config.yaml
num_key_value_heads: 1
vocab_size: 8623
norm_place: "pre"
rope_fraction: 1.0
attn_scale: 0.177
tie_word_embeddings: true
init_std_qkv: 0.0183
learning_rate: 0.0013
beta2: 0.95
doc_mask: true
MLP neurons of a small language model. Each row is named by its layer, matrix (up: input weights; down: output weights) and neuron, and shows model dimensions 48-303. Each number is 500 + 25 x the weight over its row's rms, rounded and kept within 0 to 999. Numbers have three digits each.
Before each neuron's rows, "fires on" lists the tokens most often at its 100 highest values on Wikipedia text that the model never trained on.

fires on: " |", " of", " Los", ",", " in"
L8.up48:518490490475557518461505495538469514511482474499523508508502486489482478490538469495509481486503406493526473546455510517525511493493474481486501513457498489582481514493542502542462485554506525524524488470509500491499496482510488515503531548516541506529489556469490490483456491473470503503505511492546472485536506473498543521477505507468481506485482461502468535501501464549443515475513544450501455506460474513471503484481486516479484560509476520500441516474525518495505530527476498491441478486538496503489496533483480530483518494508504480451576475540523507528507521521496505535504501492457514494541504505488514523500510507492518470473542550464542512486491523507504533470485513482491448497530483486533468486494515466466511433481524512517482502514522480525498479526491478
L8.down48:513517506531486501486492523553541486535491475466472489472488477528523528476518553524490518484435527485524483420524508511470460546485512523509505454484514520491506468533487523515539489490463466481529530477510516473501485459506490484539484509490486511493513516491522543515503536486511475471506545515477528532479529491504460473502500468504477508513518492501504538493519464519516498501529497522525517519490560478519520510492465538498500488515468496503514462507506503518445486446474489497509505538478504533438494520515478511494485500538551498515500510477496513423470518470497448443490515506539487475502477498531527486491506502531475499490488501486480522521505534486475537485495474470507542541553485503519522472503490547542551492527503463503485492446448539444492530489480487

fires on: "==", " in", " to", " of", " through", "==="
L4.up1513:499534518515520491507553490513504496488509515468525451537460488499511479502488483495465538515516495525488527507541465512487528494519516552549492495478486444487540523486509524522522502489467478497513512471470491479535514540476490462509533502486445492443500523494438477509470495441516507490478496501499459495463523503480536520471452521459493472511491506472511546509489454501570504446468469487494552496486522460496495534475507520496523507553514551494434505525494555553480491498532514527512451489485529483447464489516505445468484517491478495528523491477492484454520540524449519532503493481542467516482512476505500464503504521513479528509492547531483509466491512520525540518534500504498475504495501489507525481483526480508481498489527519519498549534498489495505483491509512
L4.down1513:488487493501494486467510478500521495497551554490462534477480531544518506488483462513493484468525562517492496518509501490483503507527475493449508505526508521531518492541501483511518494487485474497518496506528525529500494521508465495510492489531504538517507508532535495514527503506534456497514510486494544508499467493509496460525550513502526478480492519481513452481486533487544535468521541524526492500484536467483482461469486446503522500524529493519502509454465490579490469531490499503484507476527475492506516503496506515484489536464482517501520461457522492534537467522494496474507468503490490540476455476506558481509515495504515507534516470508464525513507520523512516499492502477506551501518491515431502486507561495464499510464463543510527507550488460528521529503460481

fires on: "\"", ")", " (", "ol", ")\""
L2.up480:487464487482533486519486555513527500534509513476491503520497471487450487505540515509506482472474451482491529459477516493493455513452480544508513499489509491484520498522517543481505504501478485528492488462533511513538512511519534486509513533519509505503519529486488518498454466481530481525509532471503451489546462491506520580487472508487500493518502491518525487536503510511521508500484488497509508488469516489465496551444520511474470486490522496518480476542474525495507528465472494521481524484492482515458486537532457494497498509471481433532527504543467471515545507490484525516505497497489524541519502479511472499514480543505491469475503458502473545505475531487543579465443492499545502487515537450517515462523508531491457509533502493495517483498520501518524472488499457
L2.down480:476475518478529499492493528536544457496511494479503517503463496513475486496524502505527483452471464493491523497479532562483490533455506537504553520489474487526527507482536486477479506535510493492535494443498513502536486503492487498511532479527495507499534517478511531498477515438534522526520507473505434506525478475517499480506467543503510459520475514524503490509515507518493541480464488464515523470501506510476523530542493530469513483494498481483486478501474516494493556507522533531522530493528472476457501525525503516504459490494442457510517497525473464493501506497512526500488514502485497514516500498536493479524520486484504510481479486472510529503415510484523517506462490514514519475511499493463508526499504480467460477488517458494505503532530510545502539488493471

fires on: ",", " announced", "ug", "ang", " established", ":"
L2.up1270:490473505463499500445480521537501512495532481498507466499467436483465509494480544568515507503488489457467524492475498502472453503511514495507508470484500460481499469536489524487521501453489502511525485489482498513485491508502487466471480526488492479496473496468558498488495509508524502561522532519516489483492486479502476523509498506504508451509538525479500503500490499499538478503466554483504517455486526465491513542553542533504460559505508492474497548497465496537494527494482498493543491481502479512486492509505523513503494453511542524514488471480470504539505504438458504451494509532522529531502509491485549493514479482475482511473483526496487514489489528496508500510505531488497477516514445487467514483496561523505520488504457508513504503500508488523475460469447465
L2.down1270:504498495503540493493519483448502520484503512465538480493472513487540466480507489483501448486498523500502520441506483519498516494485485456513506477480500514512466539504447499514469543534485509525458522466529505543455493499482553505529439539563495504550512541518508502478518509492488506480549498483491491525510502421493506435498510479542472504502469471466509497517493491476506510482496498521473468532461499536507528493515506460465524498456478492566463440523516508483524523514488524486499493513479524490514501523518525471463482513491478501506482494527524552540482501507542479508502491495531504492511510504517477486511520522535537490508479508554497468497483480455502528536499540499500527505496485532479485514487494458497446549515504485497495516502510527516460517474505517

fires on: "in", "on", "-", "r", "fer"
L2.up756:482487472481479472492523515491517509531464460509450494449469481527496483515493477506457482474504509494515508493482466493474514495509483457476498510475550491559542517516475476480492528499451482512516501470527497545511495508467495472495483502537461478464526492477496493498508525492519494511496501499492459468518519525531509502505493459518537469529494536504521464553523507484503497504483538519501493504516491481473470495559506534481502512495501477530488483490472512514541523521495529494492513460498508464491518498535502537530537465496515479480484487510497532485494535511496455503486514491565482474542495473522495478516496545515505510502493532502462495452505538490520485508494478548494528499519486484525488452534469521489508514487467470535457512513531498547486505507479500
L2.down756:524510474513524539513529509454519519520498503504458506458482478482531546500499477475493522486527505526509501504485502507529513530480521513485506477528539467494498484503527462482511505470457517509492491503447482526465473483560516497486485517496522496516499497475491480466507526495500524508554479537477459491535515496518448467541529512507500497495487492497524484506521532453523497491507547495501478531494493487491478509496507532513504464498491474470519524502517523503489473531534547499506507478509508474533499471490531516510513497538464479475507537497482495537493527455474484496472482519501477533453468475500514523522481526549455513480551540459476506507537507466482448452525504495469489500486479562506524442529493458506494508454483520505484500536559524539498500540424493

fires on: " to", " the", ":", ",", "to", " |"
L8.up906:519497523494514457504564489527537509493449514497536487496508487530476492484574520496532466495506443503535494538499544509463479496477535487500467492485526521480494522519522489521473495519491506502504511501496485470519472428448491451555553524529528523509487524499486509467535478485472483513500476527516464473504509475531532505518485509461492485509496499507466468553504509467517484459492485477473525545531447493485444497487472503500467516527520492518448490484467490472497506479468507488498477524551509489485489476477538448490500496465466490510548534503487510552507514467503461523502527507511481492499484509522480519524482495486523522545502516497480539495466520484512492500476501473490466453493485494536510499500484507486494492478555528477519528504516549527498486534469543
L8.down906:525475537497512493519488463518512498517480552481469477449483501468513463508548492472471497511494505490507514489429479460547503493502462473454479505476535532481531485536507499480512493459496480476521518486493561455459525459488516498507482533488478500497486485506530489521549492532514534526509513521504512532484476485496480518471488523518482461530552484460527483457498480538508539508509529500579495503463492483509496502471438494496501494488444557467522537476466530528461469498471493509497472490526525524523462485461452524508477470501498479488523495510502517513509495504492507484501498481533480508496503544496498477526487484525505470492482497507498522475514541539500510505482543514455495502516546518437508498519531521534505493546477495512485528471496499483500503480525490

fires on: "m", "t", "-", "\n", "th", "c"
L3.up170:506518530518504492530453476495502511530513501494468523487482447497459477511511485543510521436490473448490475482491477518477495508484523514498481528494481511511497508513471550462506510510481483482494481463505438510503500541502504472509464478539500500474488513497492553479481528478490541448445504519524496510538524498450486527568533492536481495500495478525558527500527506501529518498488510471490514464492532513476499499529508507527471513537503492511529536572458505517485512489522527516477488495516471500520535498496495528492519501479484501527463502513486489505507539519474487485505518508465500498527467494543523484471495527495495513493524473478464504539508534507475482495475527514475476499494483478510529523487503498508504495481500470524500558534507501524439532452494525
L3.down170:513507472491478503517516504499469496507461500508459552514480492512504484469492552492483446531524550532503529547492471473506470471483470481509484491514501509493467522483524527521507487494569514537460530530496524524509490492508471492462496525476477497519521506509467535478452500514451483483518509474482502560507503523502490536496506490506482523482534486506533483467508526535499527534514507493522522496514480484532557455481492470490509459491489486436555484500535515526490456500527544471520493522513493487524481484456477488517393497552504499483484496530477512459499487537477518449477517498544489536486496475547540469493512500472485565511518550540486500533531543487502480528503469497517491500515499483474502523499470489477549479532490476498505471497528483542531469489500487

fires on: "et", "y", "and", "at", "ar", "ats"
L2.up983:491512502517485504486461452507505539474503514466489512505475447473507468507449479480490503459476458464488521466506488531481457505476527495502499489468503518526489530503538510534471525527487511517468462476468521495495513504469490506515549471461537580491497511513492483478521522441467467500508478461530457518504539496506507492480527489531527556490503478553529494485501485465473463485525534514504504506501531470521498514527478521516483528495497580526505479470484543510496542480531497527484478520506518511463499485481469498509468482544554480501476506519534482522511549496498481486503531505518478484525531481508478507480534525501474507452523519526502512516459488490539538538503516502507530467521474512540527538469482515484506487540511477483481468513523481476522512482491474
L2.down983:503495498538482499461539460491484505515493482507524499496483532497536519490516496501480486493496477476522490486503519494539521508498524545529519513490485501513497542553497456434493484455490544482487487479533497493502530550437520479513490499518507544524512469510511472517509504529525482464502507500496541493523484534531522535481536497512491460561474491470498446539512513512461496541523483480515505490553512518432505517458507514508495483461497491550564483486485482506490486452476517486472523527536472502497493483478518506478453504499509442551466470492475485518488467536498509507500540500464470491560481494495523530502502548497486448536523490513515499482520528532515510500457512494510535505532465485528477461492536508487478510496478492516499501468497504519526514493512506

fires on: " b", "–", " p", "\"", "B"
L8.up1450:508487466482504540517469501515484519538485451525486517513509482522526475489521480491521503453488508429499549513520489524500463521534519507525501517495528467522484481494538486496492515478500498431535526472497484526497533558514489476471523521542454457488489476486546564494505510479541486477481508507498504537550477520483508534459476504460513454482476494508508534466512486492517456481486513513524458516514465455467502500490521499493522486531487534537467497496510500501481476513487536484540510435506510476515539492535552512531544496483510513489526519453520480493509528478430459495510558468487463505523483495511489537481465525480499464523458477471482492511508503462475515462516495536480512510487487504499509509486499497501524502508468459549500516528506494492491488515495458
L8.down1450:473481475482477529514518503504522490521511542526495558525461487530505477524487524511503511479466498510487470508473490492486531558477478495507501461494529514500512507467480492502544455476467469496480511506523497512530511530459474516493483460540528468499548518473470489531506437474484513448475524488475493446491531508519519508508537480502512530540500506502517504503483573474491549540507524514507506482537517521512513543484526467510508475507474438553509525523521520588495522518488486538469505533497522517496497518512521505492474482486534490474526520550475514485501477493492487495501466512496494490494463508477468486456519547442483496537526472476469519477462501466485453541506504472511519503490512532506481472490495496511541488551469501509499468477475464515515499471471568

fires on: ",", " that", " announced"
L3.up1249:519470564451481503483477485506507511542468519539481551554504479510495498489541549559518502498487466481486543519483526506498529504496503526545509486483528470476521496517512484467547476502506469491533524511474498572482481525529490467507489502492471504467494514496540549480507498460494490494529480490503475533480453484449500513475465510508497490545476525490462543462533529482490538523499530506494469446536514453505522533516484517496493503534457510488528492541530488499464522518470503533470502497487499543507513497537495496506457473452506477468484508528503471501522479467487519468538489527435513550459500498512506498485472518430491522490464514489522496489478509511483507464486488497505480506488502511523437459468546515462504488477505515513509457538525497519522502493509478
L3.down1249:477516485508483538488497510528514496501502477521489435465512496490514500476462534470469500528517499488519471498534528426486487464527457484474529491526504503531520521490511474500490545532508514506477511549516501526481488512495451518507496501524461493550518487523496481500486484533459476490507523503522494483478520477499468498505522539466465553509491494485513483557471504532530453448460461499474479511457518527481494470471504469489547544471487513507512473441496520467527533461513526478529499467495464465500492502473479514512539524551514485532513504501512501543515486502533494555491504502550507484530478469518501511503489520533526529530533484540473490482551501478541457524482538508537517510472517489474504548507485487535541508472472485488483520503478485489502495507497511

fires on: " |", " in", ".", " (", "′"
L8.up1343:539468514497548484473444483516490492514521506515472533549506534489496473502527494552471495485535494502501485493506530512504504485492493510495501510469504443488537490512524535504483548515488537513496485509493502539486496547515450520475479491490489497520501510478482556451475490496512478496470527484539454544463489487466495548488494511488492504513447495510542509456543537459517509469500542502519488503517475476460473508528464578499494517534536469478468540508513516507487477527497500502516506510493460505472506491525487466497464502505484500518546502455487508528475522461461469543526462505490506546460480494510494435473460484497491495496481543521476507530500495528509515506493547515529476520494515518499497470490477485465490479481466495503492500554489511533515489504473488
L8.down1343:503492473526500530522477466513475492455481517476514491443450534494555530487503506519519483466507571494486488512486499456484520451518483491500495501522477512493518482532495519530507464472504464499525486523492465512458530513501515526502516471501505518540485484492501521513491517506468469531428469479487520481512508520468501452524474524490445522527515535559547515511518509524496473493530509493495497512474514496508540496501501508488473524450540526517498495524473497489509464480500468523461463502541485486453449517502522462519525466536501501477498494466519484508520520551494469519511467536514521467551482476506453516507486449539532474512524502533494531494488501512514495498487493538509483529478510505551519494502484546547503514516518517515482462537441458447435522490519528

fires on: "–", " which", " pl", " that", " p"
L8.up479:510470468513554496515500530524490485528487491502470511491491477534468491502472472503551479501512470494514491534487442516483504492464498451499503502445483517506493457478517508505490475491482455473552499542511473499484548500498511506492549518481505466494505507464528495477498490522574543530498510484486485483477532516468529514498509515492476490466487524494465496524492470557510529495478520445479476493486470486472523499510443486510527486464511523512510524511511481530513514477509523515557502484528491459483510512509492528518489438522511492479464498468490498453475482488455485500513504439476451492507491517520532519523538467517449511496481479474470506487524518504441458494471495526487502484533481492492532497498488512464551500518508487543532516521511511496518515538527477
L8.down479:531517529489502511522519486503481491487505529479531536497517475474516520512486468533503515526514531508510509512510519513539503588522512503497540428485491470489492539486508490539499503505521504526490518490514495521497446500480458532517435460490510496518501491501485530526522476491510515486493503575495493544525504519455512445513461512488490439469489511456463508493466508526534506527471544543473522456500538491413510515483515521486519458475509530502514488500532489512503460503478486489517450519470514501531485494512498477540446537446463513499553511498485513486506500471483487461490527512505475525472494468471497567471526484506519517496494506503517476495489510515529505483470509510524510507500493518522491500533495488523450547521503576505482482491472457483521494481504498

fires on: "on", "-", "en", "el", " based"
L2.up156:497512504511482463511516495510476475496470461519474504531511509452510474500512480546464502475502535457500493505498485521493538486501477490520475494475451491519488489512512488493498537491471472511568502502515463507471514511463481500503530511512501486505515466464533507489481533502524463503500516479572496510499511466480501512502499505523557510492504520487492516509495500524524506547488532486541510472506503497479514495524484502501461497480501548514514484540499490494544499492423506517479490468497483491477528543499485492506594461497498483469483489511480508487517508520496470462506542494512538519496554478474500530530493526531520517497478515487501526487471515520480500537504476499515504507503438467506556494505481498476490496499475523521463456508527452518441502507475489
L2.down156:489498529491514521453515497485516533497510494497484491463515512472483470487466499521490546515500496531527496546482500530524502511526482538462473483514498468462488497487522540483505506472459499471473493540493539552476527453498538498487471478506496470509536526530482519465486509506495486453533500470506484452494497532483468505507499520515523502501480502467488527480518511508508530478533525531512524519515480516493474530543447512508500456509489465451477506467490521492518497515522424472487511493468535518490482539465473515496503521481491427511519568487536499481507488516510473536485523496480513516517495509528510493498561513519489502514507480539473512501493544505544445503499515558477487477498485513475549494473496560466511527474507527498470470509513463474453510562429481

fires on: "\n", " by"
L3.up397:505475474487485521499506504503476530566483504481488489507450463472516531511461481475511477487488480439516490483478491520422519494492518529507500494479476500506485555521497529491479493526507516470466454489510496496470478531521504508490503505509494505494540505442501493512517543497497489474519500493498492534485475495468484502524471495516506499522467521508465522504512540526514512537511541505475489495543470473521539504497483539534500504533489480498469515538489487516484477491509517537479535504507499495532483519486496496530497503492531493490523500494494489467486507439433479472553492504491496530488464453530561497468532463460481495467501489490456513493486546511480523564463548544507486477501497488542496473485537471495520500501457469521480565559539454528445546457510459
L3.down397:525494510517468503561460535573507470494504509498506520468491524566510498484538518514462516555489457555499517536486502461507514515512490522509495470481509509516488504463457465473500524471522493504460491488508506476536528512488493532486518443521504476482499519490499524465462515501456484493488500486528463570551512502500469478480503502496459519504474468458546524490548506478493476523458454463498529500494481543500511494482475501492522476527540473461525493482507483476543492494561534494487488491516456530517523533514467514529488538546475510464508494462471513499499479549486501491515515466498456491497565500493455500511474480546481556482452503496487533497551516491517524493496487456526529495472527507512518491504505506501525570501486471456468538526476513527489484481468465

fires on: " or", ").", "b", " ab"
L3.up557:509483543472543494453501481542513474469529498493470532479490496493475493464493486483483485495491514492483510479496507528471486490504540547480493505496484486508517509519519510480502508476479521478498519471493495520520495496487447507502498525527549491512498519463481518499471518447535497466513549465501468540505511512493530501505479473536546481533520491517493498527540543542517510536499471452525515498470517480509483496536505475471452490495490524491525473469466496462564542518479510505487525527503515512484475567528513540480528507521464481497526467506486495513469525512482510541499488504518552544513532536488506535485480457484508520479495493463485502456451487466489545514490511531538510500494464449537522499503464490560470502495490474509478493503516534499521488504507462
L3.down557:518482479482483466491482531479508509508498506505513499512490529516500511513525493505534491469539498540476512514524511478517499542518515472512494539486523510557513515538473528485473506479437505515458464463522514513504449519440509535478517501542559450484457483524471557469489494524516488478476481452516481484480459535480475496514443490522529511482475549503514481521505543495541482441470528517472470487528466492474484487545521503444519498505490484512511498461466490508516487462473512503499517501468516443528478494512496474539475510508558492518476491493504548541507516530543488519505496512521522483493494490512515503538518489505486507494498461496519516534486500438486465493525493516481516442543513488500494517530520510467479518473477475549538467516455524498458518498519500

fires on: " At", " at", "at", " sc", " |", "art"
L4.up1284:464478510457497513463498484502513485495465520486499464526481519519490506493490521507519489487482484486473496465484541504476510510483540484514505478505505478470498482525487481500491475521530491546501484496461540534550532481484514480474517501514566503510493540465517500488478534487514486522527543479492488495484464485500514517461483518498486497509509464494516469523534513518481468465485517505465518516463527497490507533493525531526494508521467527472475474477435510503476504453497509461502460516517531488518464557527517498461507510536538466472483478522480500509550491479502483511516489486489518467496533487484517442514527513519463502535525449517490499510476515518486522475496509524502462480558519502491499508495475505456513513506519479522547533502498501478525477457449522
L4.down1284:473489477504506525478470495480513515443496471481522495502516523517569522500506479501495502484493490501490509519519488465485474475519484473491526476514520486507526496522516442544528479530521470502488503500456495517463564521482529513524512554472560490534521498479514506499531489501468529494502507479466521477474515481482481514477488503500489488515494495495443495496482498480477534488452497478508512507487478507537498521533497515519487554500469526517517486534529490474480511557518523497501556494480494495490466484477491516540487549501479533488498513541485499491461432524499508463481475456513517514521478469485478514553518572477517471517513499491533516535508501518519492476492455493539529535511517465479537488471528520526492508520485480530508497487507477494475489462504496

fires on: " (", " ab"
L8.up1527:510485478499519533524503505531498499518506498488545531495508462519506529522494474496514507493488463518470549462515511491507491522511522508504503524455509471502467532507491532520464441479514509464513512507498505512488484512489478504541476538466507496496512553508465533484524494479479507490507463518478492524467508470478516485504480459501470519468468535493477551511489561536480517463494531444500493543498492492430455559525473497483531519504473540525491469478449482474491489476531486517472514522496498489472495530482525497468541476510518522496512479494487498510494491482477473535487499468496539562493516440488553544495510498494509546544482497467526510494509485511459518490484465552493449483519482500518527490519475537511520484496476517525479473527522545495474466523506447
L8.down1527:489502501459467476487506512515566520442468462505463511476512524500483468528553452504519490506508476500523475507496492480464505533485514518438497532500500532519518516523509518478522448515511505468472519458496519517505515469495526521503518514511441505495479497537478498488463498512520518455493490503518502494521488529537497479504505472510509477501496495492519528505494486533545528523504516515494517512538485523520514447474465495519518494500521484513486526510505477520507461527528515543481494524483492465479499504509506506490505497462490493515477532510501547494514503508506457514445531485532507461482497492511459511501505472527484478449516510467460518533469499492558488489499509522571446494533525535483521478498477523501438515517467486479522526491472492465493562446466464

fires on: ".", " |", "\n", ",", ".\"", "\"."
L8.up268:478526532466509505501487481519507519515528504483474517516470504500518483493529526545516518495520531457487513508480511509521496489494508503510511488476492517548502460508505557501463537486514486518494503518490468473511482549505471484487494494543472552518491503526481527444476523497466470491492532471533441473514474486498502493498491514493504478500459500481519514472503514473521464496489484490506506491499498498442531530477490501556495506499485496517460540520491509430494518513473492490511499464533419498553504522522525475468490492516498493499532490492528493503564497470473457531508516496468506520470468488516525450480474482486476469517467524510479494476500531501520539484520577475566479509476515523464422482470493480464469515511495488476467508537499480540534503551472515
L8.down268:504509484512489490520505493511506530468491496507486495514476494506636461502520522548482501530500494516479519546526524445480516361510497464490505494492512535529501501526462478491499515480528478506508512495480491490491495501516499488463461527545492520493534528475488515484510497495477480489530500481492477466537454397490489500499482488487492461518503525481505483483529507486482456516494494514546496478511506486478532442501506508485512495447499507465468483503491510506533529508484469487496479492538481512510482503507514466472502496468490520496496489475513509493535475507485486525496521509486478473529532525472505514475456495496498485538492510521516503496500483500511545481521551505539453530514533524534443495496474479504501508489483515477494490551492512586517471508500536

fires on: " (", " take", " and", " d", "|", " /"
L3.up1242:517471521526548512444509535518493531540450503531520523483484512470517506506496475504537489505483501533510512489499494510512539502500480523537475513499499549497491451511489480506474524519510507438533485528516471560465498496499487484527494491522547530458548574507501495470516529445513523470521504483501477497459534478495486498473510438493521492468413508489501520490520556508481471469501492480466535530500513513448505518537454526506534476540500510555482525500450533512497511488472481526476499515482518472475500518491498523497490504478506499519514475470465496492502520524497485525528481480468443501482471519523543501520534513484498501460529513470505483519489468478490524500473499465456504510486521470491515522537490470472524508509501505537509477513489491517507508489504427
L3.down1242:505503512484470503504470468562523484477539478487496475523523474525508479489490532500492508495555508489496520461492525492473462486508513468457457489516526462495480528523496508490561500481542504558476495490498525469526488553496439489483498460516479494535517509507464508497465506511511487502501524534539545508533463518535461512534461501492504482497511494502536476495476495508497513551512468508515491484511515528528511434472555476526458477465515525498526498509508476499474505496496536461514556482494499511542498540515473507477521514536530490482523514502483483525489520490512519495504473521503552487473530494514470495475504537529483519568471483502479489472475504505510476486545501495553447555508500544461521494463469483536480486528491492489483471475508496481510512506501509

fires on: "n", "it", "av", "o"
L3.up1033:494522462509521499496467515567478493530476484554536496495488513503483501517480502483517507467449460485485463543469513506459483498496532561513550483475518463463495499494525490504459531512443516464506507449459500522488473538461515512468490592500529518459511477476515496505502498536512545511495481486528494531514500489489528492522521456463468532520507509533530465505442514501494483484452487518510496484480482535485489499497487499468503471528481478511514468509475457532510494544517516511500485474519466467490487498521534514498490483509519498521522469545516435507529554519491443493503460484450470513537530510491497495486547532459476501487488476515493533503488472477538503470471450530497496517521492481533490525441539468516488516507517472548508551515498478495507485491492515
L3.down1033:534472511547488511539528483497490510491480481449501538488511485482528542516488517474535508509507491539547555549473505539531492490508481467524486494513551501513535465495524474460480524514504455506537502433467484487497515515496537505508525512476505455542508504474478532501545486505519479501522494487480520462508512460495552498504504481500478501502509515500473542514507484489512513473478457448467475505451449528513526472510487473492491549522461514419526478474448469526535507439493470509528471517505509511490513501511489466448481538533556506504482502450480508478487512503472519531517502498483501533527485487491480496500479486485506476462493464490484491460483507501530499509539510542534514570513519487493542476511487474499470503481468477496499503497494490534478485557476505

fires on: "ing", " as", "cent", "aking"
L4.up1453:500493524487536527512495505527515439506505527485500482513497459466471495510523474494497518430499456526457510472520516499499489497523565512500510507479511516470504485494494539499527473458477532518491494510495501487532499527445486461513489517516518537543510501474548503491514501491528498492506559488542458539485523496452508524501529492509509466469504485498465530504522529568505459507478493488519511535487487495493516501519540528512507486512495500473542553539471499487507537468471522549454460493497481528547521504493477551521511478521519472470478508511469488507484519496521464524472511518519503510525548500487504479525499527481508477457566447453481510493484497489509517494488450490532511525506488504472544528493484488489488493457491475511546482491517498503442511514462491
L4.down1453:546513506490457516478513503553481497559478502521469518515532502502522475506477530488520484471498536484538475501513449491488512509513522444517492490470506474499519487547514443526512455501501528498519479503476543494518505479499432493519436531522479511466508496557508503507542511471504501499522516503475464503478539532507480490474487533519486514506444517512494533464489528461544513481516543462535480506494472461488538516476503518512481520507495509488507454446465495467489485458530509507446503500477505484482492481513516491530509458532518485485534514487452484488510478515444504465532478507498492522507503509532497494490531541508522512491537491522496559521533499498492480520471485544485505493526509487495524510502506524511536498499469437511526507474540476492500540517522504

fires on: " none", "it", "T", " cut", "ot", "if"
L4.up1173:526458500468454446520488504491478506503478493525453496550509520524493500530518519500555522469512510461422465526508479479536521480515523475514512507486521522498475542452532497508466472517490504512527493500538512526467488435488512466492503500440496464494507478473541520473472478532503478513485491497449495467453505473540516518512513460523505519521486516546476513485499471479508485447518536468504549467536535543537502540512543511505545501518493502527508524527486495504469509496516504529512506474521518555499506488498507499479466496507517498526528539478549493494457517512477506489500500465498503503548515447467521477513482467505484532539533432468504499530515474494537499528473501490516437506523485496509486539501469465520482482490450490532487486517505503505512450518491496
L4.down1173:466574538495509540473496510506524463485504513505522500456499511531532533510470466511478477532470503498578497522488518530501513508491492524467508475496490476499504485537516476488466521491515544509522487497499468474518469549526517520494457539560504492473521511510483503523527483499530512486495486510516482467487540485473483424510505518472484467447498480476517490487517531503499525534509504527440476510512529480466500481505488469508485513481501504535511521479531502513517509509468504456496461485499506478478483493499492477513496491469504488449522476525497483497508491512515441464498469509496472553486508540469461486485544500505492480453512506503513529530499539486488482505483496485512553523491506508515470458508487518488563478488536504497503524517484506528565544506503488

fires on: " North", "th", " at", " At", "st", "at"
L2.up851:469491545493502516515496476501560493518502528494538466485492507480481543524499507557509502509462467511490479482449543480447504501447573529510510497517512491515521572482486544502525460504496498511508497505482523490511503521488498505446507499523536529489512513506489490452467518517498515507488477505492455481474511490513488522495500519488470483494505491551480475474516531440494529487482492492512508517472530485512493506495508463490481476512497504482476520523509488519455551504515477504482485500556497499515463533522466493520463510512492469483465568522482492476535480490496503495517517509508501489495532505497440441503533481536466493473498456493489489496460575490472461458529514532510500526491526463517502515494506512512466514501473523483517502485504462524550485534464488
L2.down851:564426471476491535526516483471520503527485477499488507477533492494517478516525512464503487472490506492486461499533508475546475528537514433552490465520519512475466547481498504486489479491505466516492486486510462524489529533513510512493490459516507480514491517495500535515498513478507476468481513490512507482483487509478511511499476508524516506516470486466505512481481444494511501477477552516440520509445503477503494521517484525521461520538528520539491530522470489462503505477484495490506476555506516485534509511444503487477500501488541490506509487479508475509509516495511413501489547530515516479465506507503467464510503533475523472501514503540550487531528461507559476508502440482508445512493503503498483521506521520517494478532520490521514548505507508488460508492495535

fires on: "y", "at", "or", "in", "n", " with"
L3.up1416:513510481482487550476507457494512532531480521511489502473486512454519485511502486482554482502487515515433517521530523510465523501466522510518524489475488481499479564520513490478501501475490489513501496500536537516540543545478502536520492502490494490487556518513521528471537511448528517529496522516495480490490519495499491474502462525468509475489509439533476443461492497463497483493498487533500549516523476479492485528515487548458527508552513549518466502468490500528538518515456463481481483467489482517452452470457483508501456441514485464499509508530472490504490498511507498481534499511476452521506506487517500453500510516540458533523518529510487507527495482509474495542513557517532513517515507500512510511492496533473515482538471492535498494491521500494491466464447426
L3.down1416:503511503522458496556498505476498481512513476503462507493474505501542491484544491514493487482471492469481522463515478469523502553453522471503522482494507472484488485473497486454504500493479481527458500472490516483508503477474462505488468505515497482462466504511468517480483500551528483450527543512478474492518499569496518534492509501509495504529512528481511542514502501447522489525495511514509467523529496509504512473517514488508475470440477513499536517472494503499545510484495518451480520484501503476542545498525496479510496508520485476545489522482574519469501500541512507462509469511530466511509489484475494528457465537534549520479518522515518536501509449509487484489479509468533513474548534479483499540498505521536475507535486477529495554452516511525464496522508505

fires on: " s", "-", " (", " of"
L3.up468:478490511494505512506455451538514518576504496528511531529487460503493502528470460503523471470510489526489522487489498507527496517478457491488500528514470532531502490488496435473479440520508489510490441544503495533513489464496476499548522484511505489488554529494483508480490500484487533460532526491490475525438477492548503487479500536474512549500441501515527530495482496493504507503499485517486505530498509524493515510522474513501551473522483501506520497503477433487520527467454529542483477507478478480464467508489488560469534517481517514483502514518508497519502483511507499526527508475536463526462484483493465520522525533501504509498526511481490528507487507449452514489480492521498462474512478503521510581524469471480491483490531468498493517526495514498513509458501427
L3.down468:513503522482451502496510494513493566463486459522472457465503513490503519533494546476518546475520492484489485513503526534487524525485501514469519519498520485515526514509530525519507536510485513536482525491480502468527478555483522548492488515520516485497500483489527522466461491482532513501429518518512469475564499501537496505537534528480541468510504507480473506450512500529511496503494508497499516469476473484503502514508526483466444515458485524537499492471523510497474509458493508485507506506529482494513501427527505533488487526522503523493482494476464482484532549503499493509454484487532545555466528512518501477489509498503511530493484497453496515524443495506481479501519503469480469492479494504489535485516480511541496536499507541449512501459502499464501520482472485